config.yaml
head_dim: 64
hidden_act: "squared_relu"
norm_place: "pre"
rope_theta: 10000.0
optimizer: "cautious_adamw"
learning_rate: 0.000564
weight_decay: 0.21
lr_head: 0.00353
warmup_steps: 476
schedule: "cos"
final_lr_fraction: 0.03
batch_tokens: 32768
max_seq_len: 1024
MLP neurons of a small language model. Each row is named by its layer, matrix (up: input weights) and neuron, and shows model dimensions 298-425. Each number is 128 + 24 x the weight over its row's rms, rounded and kept within 0 to 255.
A block is one neuron, or neurons of one layer that tend to fire together. After each block is what it responds to, as a language model described it from the Wikipedia text at the highest values.

L2.up1503 [153 125  85 107 121  82 131 136 170 110 106  91 113 104 137 101 190 147 128 142 164 126 122 131 145 130 108 162 116 134 174 144 158 137 124  73 111 120 135 123 124  93 117 122 149 124 160 124 109 161 119 104 141 181 115 126 126 182 128 135 119 108 145 103 137 122 161 133 128 152 125 115 108 128 113 205 142 133  96  85  70 128 100 111 164  93 163 132 140  96 134 130 144  93 135 132 112 161 155 128 149 126 144  89 132 154 104 138 150 131 148 110  98 101 120 155 145 155 158 114 128 159 184 146 120 133  97 130]
First parts of personal names: the period after an initial (binomial species names like A. hookeri, F. O.) and given names such as John, Robert, and Albert inside Alberta or Louisville.

L2.up1661 [128 104 177 125 101 131  78 151 132 134 114 133 131 165 144 122 125  97 146 140 119 115  98 128 120 183 123 162 118 103 143 113 120 110 135 114 130  96 138 110 130 129 121 138 138 151 168 146 117 102 125 129 109 140  90 177 135 122 110 121  99 150 132 153 128 132 106  90 136  79 146 132  86 134 144 124 136 100 113 111 126  76 123 215 181 119  97 141 122 138 107 124 156 133 125 156 168 139 140 118 114 176 149 125 134 137 109 131  86 133 102 128 131 135 152  89 132 135 113 140 149 130 119 132  74 135 109 105]
Commas closing a fronted adverbial or introductory phrase before the main clause, e.g. "In 1901,", "Afterwards,", "While playing for X,".

L4.up174 [159 101 133 125 129 157 102 138 145 121 136 139  96 137 147 100 166 121 116 118 118 130  97 123 135 123 129 170 114 101 119 142  81 106 154 111 110  84 101 147  93  61 127 113 116 147 192 141 105 142 131 114 134 154 134 132  99 122 127 137 162 172 145 143 133 131 146 117 152 130  83 155 113  85 128 122 122 107  95 135 152  71 120 132 174 123 124 157 139 101 131 147  98 113 126 151 123 130  97 120 128  87 122 113 120  97 111 132 127 128 126 100 105 124 133 126 159 154 136 137 114 161 105 103 145 114 179  99]
L4.up360 [131 120 107 144 128  78 103 106  97 114 121 146 130 133 136  95 142 119 141 119 132  99 140 122 111 113 132 119 104 127 159 120 126 165  95 130 127 135 119  84  92 126 123 129  71 134 168 209 141 161 102 136 105 161 147 105 111 134  99 177 126 181 165  74 104 121 140 144 138 119 111 115 124 150 133 141  99 131 123 129 176 117 134 123  97  94 140 137 115 106  97  95 163 123 156 117 126  98 144  95 130 195  99 137 123 108 107 123 162 177 123 145 144 132 126 146 181 143  77 145  80 161 152 140 131  90 105  97]
L4.up373 [162 143 111  90 106  79 125 142  89 125 100 141 133 153 114 126 181 157 136  82 118 117 136  94 126  89 130 124 129 161 115 122 176 147 124 124 128 175 138  93 145 103 138 106 102 146 154 146 118 136 142 109 109  75 132 128 129 101 137 159 114 138 140  57 140 171 141 109 114 149 106 125  97 118 168 125 146 141 128 124 144 107 136 110 100  68 134 149 148 140 178  94  90 151 151 121 163 110 140 148  79 164 127 154 135 107 100 105 147 138 125 147  76 135 158 139 135 134 129 143  77 140  96 195 112 132 101 145]
L4.up379 [159 131  67 125 128 141 108 171 128  88  83 120 162 124 157  98 158 164 132 159 163  72 134 124 131 127 125 117 170 159 124 113 166 132  89 115 130 119 132 115 146  80 134 154 126 152 154 149 106 175 143 129 130  90  90 107 128  84 115 131 114 141 193 133 142 137 132 129 137 146 101 185 133 119 140 123 104 137 178 150 136 162 149 158 134 115 166 123 150  90 149 109 175 134 159 171 110 149 152 131 120  99 140 164 165  63  93 156  86 133 136 125 148 123 139  93 125 128 127 148 131 149 128 149 104 123 140 143]
L4.up845 [190 129 160  76 128 133 152 103 125  71  94 157 147 150 138 107 155 120  91 123 101 118  96 126 181 154 119  83 159 147 138 124 109 102  93  74 154 129 128 100  82 106 116 106 106 157 121 127 100 151 144  97 153 120 111 122 131 142 102 154 109 141  87  99 133 101 116  97 103 133 103 113  89 107 152 132 148 132 116 130 155 118 164 126 113 122 141 127 138 115 101 132 157 142 162 122 133 110 171 110 142 130 164 115 132 108 127 150 148 131 148 102 126 173 135 125 116 143 115 145 114 132 107 202 121 123 144 158]
L4.up1107 [154 193 141 150  98 140  98 110 105 117 123 149 106 140 139 119 137 128 156 114 121  80 129  84 163 128 162 134 158 141 116  96 138 108  85 150 155 166 187 144 123 140 129 135 131 124 176 126  92 122 132 136 116 138 169 130  94 147 111 135 124 142 151  80 138 167 119 126  85 101 120 116 145 145 102 130 114 129 145 118 161 103 139 125 116 115 170 128 164 111 104 182 126 122 173 164 149 112 160  63 122 157 142 152 117 100  95 106 156 149 127 115  70 138 111 121 153 158 103 153 101 119 127 146 141  83 123 144]
L4.up1308 [166 116 104 129 120 145 128 149 149 130  97 160 148 119 147 146 180 169 146 144 138 106 114 140 170 147 103 130 143 148  98  98 161 106 106 101 103 118 104 122 151 122 111 122 124 147 117 149  97 140  99 102 145 113 137 119 140 165 115 166 105 151 117  98 111 100 147 105  99 131 137 118 102 122 119 127 169 142 176  90 166 107  96 172  62 127 116 134 133 133 131 136 161 121 142 141 175 114 123 117 133 125 144 147 137 106  75 117 126 125 147 108 143 109 116 147 139 173 118 105 122  99 131 139 155 130 104 155]
L4.up1419 [163  82 149 159  75 154 119 135 151 142 118 143  80 140  93 104 154 156 129 132 116 141 125 154 130 108 106 129 130 118 137 106 124 153  93 104 127 123 107 112 130  99 138 137 143 109 127 114  96 139  89 139 120 162 175 121 114 106 154 151 134 133  98  79 157 160 128  98 156 172 120 113  95 109 143 133 149 139 139 110 132 114 138 140 107 118 121 158 117 156 133 154 150 157  99 101 136 110 135 132 124 123 118 155 138 110 138 132 123 146 127 121 101  95 140 115 105 136 142  85 119 129  92 138 123 167 135 145]
Word-piece fragments that complete a split verb stem, such as beli|ev|ed, inspi|red, deci|d|ed, plus " to" in referred to, due to, likely to.

L6.up537 [125 116 121 155 126 107 132 125 105 126 103 183 138 164 150  93 131  86 127 118 122 137 113 110 141  89 142 150  86 129 119 151 138 128  98 135  78 109 175 138  94 138 159 116 120  86 144 145 120 105 132 121 120 152 172 126 162 132 178 150 120 139 153 121 162 159 126 149 119 111  99 132 112 134 108 148 128 123 113 105 156 110 106 150 144 131 161 108 130  63 140 127 131 123 126  94 129 167 123 126 108 143 150 159 125 146 146 134 147 113 113 108  58 131  70 140 168  86 143  90 122 106 112 141 114 132 122 136]
L6.up558 [151 131 113  99 162 117 116 116 139  69 159 129 157 147 113 149 118 142 106 155 129 110 119 125 126 146 132 140 122 137 130 115 142 105 124 134 119 189 148 106 169 123 143 130 139 119 100  99 111 142 104 137 152 155 148 100 107 124 116 157 165 155  96 125 164 156 131 115 118 164 119 129 152 142 122 109 123  97 167 137 151 130 108 125  80 161 147 111 134  87 152 129 102 137 171 116  77 114 141 124 108 124 150 101 108 103 102 107 103 158 137 109 105 128 111 106 148 112 100 121 109 179 152 137  89 117 107 127]
L6.up1123 [102 120 151 111 165 100 131 108 112 129 139 141 135 101 159 100 173  84 156 106 119  90 109  98 156 117 101 112 131 132 128 122  96  87 136 124 164 139 145 101 127 105 179  86 146 119 129 177 133 145 122 116 124 121 122 119 117 128 119 133 137 107 100 101 151 170 182 113 120 142 115 103 175 129 151 163 111 114 118 138 142 144 134  84 163 176 151 108 165 129 118 132 148 143 116 144  87 110 161 145 178 141 113 149 148 159 104 117  98 129 130 131 148  97 120 117 144 105  93  83 116 175 101 118  95 117  99 125]
L6.up1375 [113  92 141 143 153 129 116 102 129 113  81 112  83 135 152 154 148 170  98 126 131 102 106 142  89 108 142 126 140 128 119 106 161 119  73 128 120  80 120 108 132 101 137 129 105 111 137 151  96 149 107 127 133 143 148 129 140 177 100 161 119 149 123 100 135 127 123  92 140 129 128 116 155 178 110 170 137 124 104 140 122 120 129 139 173 113 141 172 145  74 129 113 155 137 132 167  96 133 149  72 120 146 111 158 117 138 105 103 151 143 133  93 128  93 127 154 150 129 128 135 117 110 128 142 164 173 140 131]
L6.up1478 [109 106 116 120 113 103 103 134  98 120 135 137 144 142 109 130 142 110 138 113 156 119 116 140 131 103 144 111 119 161 136  73 152 108 122 115 134 153 130 122 143  86 162 140 116 131 135  99 120 133 101 111 153 136 109 136 113 140 108 123 148 136 104 100 131 149 114 123 127 115 159 106 130 101 138 130 145 102 136 117 133 147 131 158 167 152 207 156 151  91 119  97 176 127  91 146 114 121 136 141 140 135 127 111 106 102 119  98 155 140 108  96 107 103  70 142 170 110 147 121 133 158 142 177 112 125 159 136]
L6.up1485 [136 106 111 166 114 119 142 122 128 116 130 140 121 154 111 134 162 101  83  66 130  98 149 113 134 151 120 142 159 150 158  68 130 117 124 133 105 134 146 142 106 177 148 130 150 175 131 160 119 135 114 127 137 151  99 131 129 201 114  77 167 107 129 132 107 108 136 124  84 134 121  93 140  87 146 122 135 105 154  96 164 117 117 139 112 155 178 152 148 121 137 142 156 126 106 157 107 120 134 135 115 131 152 151 152 108  96  89 164 146 118 148 133 114 180 161 123 125 130 109 121 131 113 167 118 139 103 127]
L6.up1602 [108  73 136 160 131  80 152 116 109 122  94 126 113 106 114 119 159 157 104  86 110 122  97 115 116 106 128 147 152 145 129 117 162 137 133 176 115 136 146 115 135 142 124 116 123 121 150 143  72 150 129 152 147 102  98 187 157 154 125 110  92 129  87 122 104 118 150 132 145 102 129 128 142 162 119 174 121 134 160 149 153 142  81 158 169 133 150 148 129  64 127 116 146 142 112 124 126 150 135 101 132 122 123 137 136 155  93 149 126 126 115 144 146 110 150  99 109 138 166 107 114 146 149 125 120 166 128 131]
L6.up1762 [159 115 149 149 113 105 117 122 123 101 132 141 149 137 131  90 139 107 128 113 126 138 132 112 121  89 127 130 130 117 130 111  84 121 134 155  83  83 118  60  88 154 117 147 139 100 122 157 158 140 127 137 127 151 134 120 115 144 107 155 124 171 152  94 129 117 122 140 156 133  86 102 146 158 114 136 130 126 111 139 129 180 117 155 129 119 134 142 124 144 112 103 179 147 108 105 118 138 161 106 111 148 131 142 156 147  71 108 173 103 100 103  97  90 125 124 133 151 155 130 111 157  88 112 123 117 115 157]
Final piece or whole token of a first name before a surname (Elizabe-th, Har-old, Thomas), plus "Great" as in Great Depression.

L2.up213 [143 112 119 115  97 121 131 104 148 149 119 129 125 163 128 120 152 165 130 129 100 126 129 122 118 149  87 155 137 156 148 141 161 133 126 124  86 129 115 121  90 125 128 132  77 115 177 119  96 135 111 144 107 141 152  97 154 110 154 157 141 127 116 130 138 151 115  83 101 141 147 117 130 113 124  79 167 148 150  99 160  90 150 161  92 111 150 176 145 107 168 119 102 150 115 181 114 113 143 149 100 132 108 183 133 120 151 101  89 178 131 155 122 123 117 127  97 138 158 147 150 125 101 136 182 113 128 145]
Middle subword fragments of common words split across tokens, usually verb stems before a suffix, as in sugg-est-ed, imp-ro-ving, ad-vi-sed.

L4.up480 [156 107 104 114 132 156 123 163 140 130 100 109 177 171 159 113 149 138 107  90 104 125 171 124 165 151 137 159 153 140 115 119 150 113 123  95  90 143 150 140 112 140  99 150 122 163 179 138 140 108  98  98 140 134 126 109 149 140  80 131 114 127 146 120 121 119 123 107  85 139 125 131 151 183 109 119 140 118  81 140 131 112 128 148 189 137 146 160 106 111 171 110 148  91 136 111  94 150 111 111 161 127 126 161 129 146  79 141 181 126 117 139 122 124  98 122 172 134 119  89 113 132 105 168 111 113  71 118]
L4.up608 [137  98 154 102 112 104 147 124 140  95  83 122 142 141 109  80 110 144 148 153 132 113  85 143 121 109 144 151 190 123 107 111 165 123 113 137  65  93 181 126 106 106 104 134 104 153 147 157  64 140  84 143 143 103 147 136 123 132  94 135 101 104 110  76 109 120 105 149  94 107 126 112 138 104 110 172 123 102 128 126 127 122 102 141 141 137 140 136 112 130 101 109  97 114  94 154 116 107 152 149  90 130 138 179 112 138  90 161 135  94 142 122 109 108 122 107 150 117 109 121 123 129 165 183 106 115 117 165]
L4.up675 [121 139 114 130 115  79 164 117 137 154  99 143 136 139 126 135 118 128 118 110 115 116 122 142 156 120 143 129 130 140 183 115 137 148 134 139 108 122 130 136 167 111 143 131 129 105 137 116 141 156 130 111 171 161 158 120 146 156 130 168  66 127 152 111 159 107 113 134 144 140 160 108 173 134 112 152 134 129 142  89 132 117 124 150 107 125 115 175 182  84 122  73 101 134 154 145 105 156 133 119 164 165 126 119 158 109 112 153  79 122 113 112 130 113 131 145 124 133 134 164 101 166 150 170 132 126 163 153]
L4.up829 [173 118  95 122 123 125 124 140 131 172 106 149 139 119 128 137 139 106  76 107 100 100  73 139 177  94 126 126 170 150 119 116 111 128 123 143  82  96 129 183 167  95 107 111 175 148 124 124 104 159 130 115 168 165 116 118 125 171 132  96 136 111 154  97 141 119 110 114 109 109 147 162 141 164 140 154 117 136 122  75 165 162  91 145 134 100 151 180 146  82 138 127 123 156 139 153 113 121 122 128 121 119 126 141 140 109 121 135  92  98 129 150 134 106  92 139 191 132 184 160  89 140 109 148 153 158 105 160]
L4.up1207 [130 120 151 174 156 104 104 141 114 115  76  94 154  90 123  91 125 147  97 136 127 134  85 119 126 124 149 127 164 147 114 111 137 149 157 161 108 113 125 128 144 123 135  96 120 139 171 128  99 131 146 129 173 128 109 151 146 149 108 171  96  95 145  83 131 133 144  84 106 134  76 130 141 106 130 185  94 143 152 118 106 134 100 112 172 114 143 126 155 135 131 118  97 149 108 175 149 158 157 120 121 164 106 166 106 132 123 116 163 134 150 147 134 161 159 132 159 158 140 104  91 142 110 160 135 167 110 144]
L4.up1547 [128 111 131 144 111 118 123 143 155 110  80 141 123 130 111 135 116 147 184 169 136 132  69 125 124 107 174  97 168 143 118  96 152 124 136 123 112 129 139 109  98 109  84 118  96 131 122 151 105 128 136  95 148 143 140 128 133 117 100 166 111 131 121  82 114 105 141 144 113 155  81 125 144 112 119 191 157 153 131 100 117 139 129 139 136 108 104  83 190 156 111 112  97 139 139 137 152 171 143 152 131 163 107 148 154 139 106 124 135 170 135 124 107 122 169 114 146 133 127  97 135 109 169 155 111 133 120  94]
L4.up1549 [110 125 146 122 128 126 161 156 144 119  97 115 141 137 136 108 106  85 133 119 127 141 142 126 139 108 126 136 124  98 120 143 179 107 101 114 125 159 130 131 117 144 148 136 126 129  95 147 118 130 110 152 127 136 125 129 110 146 139  94 143 120 150 122  99 134 123 121  71 124 103 140 119 116  89 124 146 122 120 118 184 130 125 145 169  60 133 128 153 141 146 119 107 121 112 130 149  85 110  95 110 128 117 154 109 123 115 125 144 115 190 182  98  96 100 114 155 128 122 103 110 146 118 148 171 125  85 109]
L4.up1569 [114 128 130 113 122 121 125 140 159  58 151 171 146 146 116 115 147 158  88 132 148 127 140 139 190  77 146 121 120 152 119 124 126 146 123 135 146 165 150 103 162 143 133 104 104 119 138 155 126 156 150 125 165 141 154 179 104 149  91 130 129  98 117 125 134 127  75 110 147 127 139 178 147 131 128 144 111 138 128  88 144 116 123 149 154 107 147 147 121 112 140 102  90  88 149 154 146 134 158 130 128 174 123 184 137 144 125 161  86 136 138 127 141 202 116 109 130 108 102 144 105 153 104 139 161 159 113 180]
Final word-piece completing a split given name, usually before a surname in lists or tables, such as Wilhel-m, Step-hen, Jose-ph.

L6.up214 [133 119 147 145  80  83 134 150 131 169 152 142 142 136 151 143 136 156 129 142 146 120 118 114 140 138 165 154 112 117 137 119  97 102 165 115 126 132 115 107 123 122 123 160 124 137 104 134  85  82 141  95 162 110 106 108 155 133 129 119 166 129 135  91 102 109 121 157 116 125 138 151 160 138 150 122 142 169 118 119 108 115 159 134 139 140 123 151 120  87 113 119 112 120 120 139 129 134 158 130 145 135  67 179 100  87 147 201 108 143 166 149 134 147 127 137 144 161  94 153 145 113 157 107 150 107 108 102]
L6.up258 [127  98 141 122 112 121 129 117 110 123  95 146 106 158  94 148 133 135 168 104 170 113 129 115 154 150 135 143 124 182 136 113 135 144 119 101 116 129 145  92 119 131 141 131 101 123 131 133  72 128 161 159 129 145 159 102 178 154 144 113 156 126 135  83 135 117 142  78 154 117 109 132 125 103 108 134 140 159 133 134 105 125 126 138 137 121 147 135 150  79 132 106 152 115 110 120 142 135 131 127 124 118  82 154 110 115 148 142 162 134 109 105 132 141 114 118 138 161  69 122 149 141 150 142 157 107 130 144]
L6.up391 [175 149 130 144 136  90 136  97 110 155 175 109 126 122 153 147 198 137 129  88 122 146 149 117 115 139 106 135 110 160 163 122 104 111 137 120 162 103 132 125 121  99 122 101  96  99 175 133  95 176 132 128 115 121 114 141 153 140 147 171  93 125 113 163 159 195 123  94 100 132 132 135  79 109  68 137 101 118 126 156 127 105 166 152 104 115 113 128 121  85 172 140 138 108 200 117  86 136 133 147 101 109 131 141 120 115 174 111 136 139 116 120 110  79 141 142 113 112 167 147 104 168 151 146 132  94 100 151]
L6.up612 [143  92 128 141  90 140 174  96 115 117 108 178 133 133 120 144 201 170 136 127 129 169  87 131 145 171 113 209 147 114 116  99 167 103 149 131  81 159 111 125 153  92 128 100  96 174 115 168 110 118 148  83 135 114 128 101  99 168 133 140 116 133  81 148 108 139 109 111  95 111 108 124 112 122 110 103 141 133 164 108 131  97 138 129 127 163 153 141 112  96 126 110 109 124 153 153  89 136 123 119 115 155  99 151 119  81 120 162 124 122  98 147 111 126 149 126 117 166 158 101 174 158 115 148 140 139 136 151]
L6.up910 [157  97 140 122 121 134 105 128 126 147 134 133 136 143 168 131 117 132 168 104 107  83 146 201 164 170  90 147 165 124 149  77 137 120  96 127 133 117 166  71 111 127 158  90 143 137 155 135 107 130 168 105 144 140 152 130 175 102 113 188 111 158 104 107 138 172  99 104  86 135 148 112 147 140 161 155 158 117 127 130 135 138 148 123 116 107 137 158 194 126 169 111  78 139  84 163 121  88 119 122 144 110 113 123 159 115 149 153 118 162 139 138 145 168 121 119 147  90 183 159 142 116 153 117 183 105  97 186]
L6.up1279 [105 139 141 123 136 158 153 111 158 177 103 125  94 164 158 119 130 117 133 147 110 109 143 145 164 142 105 114 125 150 141 107 152 101 108  94 101  89 113 112 124 129 133 103 112 186 138 154 107 136 120 141 102 164 166 102 148 132 107 127 107 150 105 143  97 187 126 110 138 166 126 143 135 153 125 138 114 155 150 133 175 148 112 125 131 124 170 186 123 109 151  94 130 106 138 168  98 107 147 129 106 154 119 174 118 124 128 179 118 153 133 120 163 106 136 121 161  98 114 145 108 124 157 111 154 102 118 118]
L6.up1389 [159 131 139 130 135 115 137  94 115 116 147 114 111 139 126 186 155 101 156 133 146 140 104 187 150  94 175 139 152 145 153 112 110  83 111 118 157 115 141 107 135 109 144 115 137  67 165 110  74 117 112 105 132 144 116 138 125 136 117 138 142 122  91 101 141 168  92 112 112 115 120 121 142 149 101 140 141 119 127 111 118 126  96 127 187  75 143 114 159 102 161 158  98 168 106 141 118 125 138 151 118 167 132 171 134  84 109 176 130 137 113 112 151 110 113 162 127 117 127 147 117 140 126 132 136 130 116 159]
L6.up1566 [155 107 147 135 136 116 151 101 116 133  90 141 106 102 147 147 140 159 115 150  99 109 133 167 148  98 136 126 110 118 145  82 150 140 130  77 143 122 154  79 130  93 114  86  87 128 143 151  90 162 117 108  76 139 114 148 188 126 117 157 142 116 108 124 109 149 132 123  92 112 122 124  94 148 128 123 146 132  83 163 118 130 127 162 110 136 148 144 151  94 117 110 122 120 130 131 130 131 122 104 112 106 134 103 166 153 118 164 150 134 138  79 120 115 109 155 145  89 148 146 134 104 180 159  92 114 137 177]
Word-piece fragments ending a verb or noun stem, mid-word before suffixes like -ed, -ion, -ive, e.g. exclu|s|ive, compet|it|or, constru|ct|ed.

L6.up4 [142 130 159 151 109 131 102 108 108 131 163 131  86 148 147 159 142 100 140 106 117 126 100 128 129 151  95 126 147  92 168 135 130  89 129 135 139 137 136 123  83 127 158 121 144 136 107 134 118 175 128 138 111 164  98 157 130 133 111 138 132 128  74 113 139 135 150 116 142  94 126 145 107 152 112 113 104 143 155 120 116 134 141 174 156 149 149 142 106 102 133 140 181 125 149 131 139 131 146 140  98 156 144 145 141 146 127 155 137 133 142 133 109  96 198  85 141 174 129 139 131 153 129 168 131 171 122 145]
L6.up185 [138 145 181 144 147 149 113 113 131  83 154 169 144 143 180 132 136 108 114 113 134 153 131 155 129 109 107 161 128 156 156 132  88 132 109 150 110 165 121 111 126  88 103 136 138 185 139 147 119 122 106 117 121 144  96 151 125  99 142  98 130 129 127 131 132 121 137 109 120 116 102 140  90 145 126 120 124 143 121  89 161  87 144 162 140 133 112 123 131 136 131 123 117 158 141 149 131 132 132 117 109 138 145 151 112 113 133 101 173 171 106 124 142 124 118 116 156 129 154 116 165 147 131 158 125  95 138 119]
L6.up328 [130 151 121  92  83 132 116 151 133 154 100 166 115 139 189  97 103 116 137 119 149 131 128  98 194 125 131 122 169  95 137 148 134 115  96 140 116  85 119  99 111  89 109 126 120 171 144 123 112 101 175  98 107 127 126 148 116 121 135 157 134 157 115 108  96 158 128  99 159 109 118 102  78 125 186 144 127 136 127 162 112 141 118 118 154 119 136 100 149 118 125 138 104 118 178 147 151 135 150 141  97 156 121 140 100 138 125 129 124 149 126 133 123 139 123 119 128 125 167  83 137 139 150 139 113 120 124 144]
L6.up602 [130 145 138  96 114 106 116 163 170 161 129 124 141 104 137 130 132 118 110 160 104 153  91 118 127 169 125 172 114 126 156 106 132 121 121 131 162 121 135  95 100 138 132 134 117 148  82 152 109 162  90 107 126 108  81 133 133 110 118 124 142 147 123 121 113 127 133  84 150  86 110 116  93 169 113 136 138 154 130 109 117 120 116 117 145 122 111 101 136 130 133 138 148 118 126 150 133 118 139 121  93 124 126 115 148 121 108 154 187 122 127 139 115 152 165 144 168 121 138  92 151 139 161 140  92 137 151 179]
L6.up996 [166  86 139 127 132 140 114 137 135 147 112 126 156 141 138 109 103  96 117 113 136 146 153 126 123 118 119 127  95 112 199 122 132 108 107 158  75 117 103 114 122 116 163 104 138 141 111 102 117 147  62 152 126 131 107 148 129 149 108 154 135  94 104  72 139 146 147 147 120 132 116 141 147 157 131  98 126 105 122 115  91 122 144 190 121 162 158 113 135 112 115 101 134 159 148  93  99  96 182 109  89 117 126 156 126  94 117 134 117 146 165 139  99 136 135 111 139 100 134  89 106 150 138 115  95 118 116 137]
L6.up1300 [140 111 128 109 144 124 108 118  96 119 108 132 105 131 126 168  93  88 117  90  95 144  96 177 115 130 113 138  96  97 157 109 117  86 144 104 116 142 156 118 131  98 131 113 148 126  65 156 133 209 100 126 150 164  67 136 138 160 115 168 162 131 114 101 166 142 137 107 121 164 126 159 124 127 108 107 119 172 123 102 146 128  92 100 108 144 124 111 143  89 127 110 106 135 122 131 155 118 130 130  94  90  97 149 115 125 156 157 154 147 106 119 124 136 130 104 140 143 154 134 138 116 125 131 147 104 124 140]
L6.up1621 [136 113 144 136 143 136  84  82  99 172 149 141 108 140 147 130 117 103  98 112 134  97 120 137 146 129 110 163 152 134 161 120 149 132 118 152 126 110 116  79 127 164 139 154 146 117 104 120 116 155 100 141 123 147 110 142 150 154 110 138 126 165  83 123 118 135 135 106 143 131 112 150  90 184 135 120 129 134 143  87 145 121 124 196 112 124 128 119 113 136  98 134 149 210 158 102 130 115 139  92 104 115 120 117 136 112 147 144 129 126 137 116 114  96 143 113 146 168 138 141 111 160  78 131 112 146 146 112]
L6.up1745 [132 149 163 139 111 151 137 125 106  90 102 140 142 122 115 149 145 138 153 114  88 146 118  85 171 119 128 117 125 130 153 128 163 116 161 131 138 117 118  87 133 135 107 145 125 143 172 142  94 121 142  57 153 151 131  85 135 140 140 150 165 139 143 124 119 154  85 139 126 146 100 111 134 161 164 139 124 138 117 106 117 149 135 145 151 141 125 123 160 145 112 130 111 115 154 134  90 121 130 102 111 145 151 106 118 144  95 155 146 110 151 117 161 128 141 123 188 131 156 122 106 170 152 164 151  98 127 131]
The last token of a fronted time or linking phrase, just before the main clause starts, e.g. the comma in "In 2009," and "However,", or "-s" in "Three days later".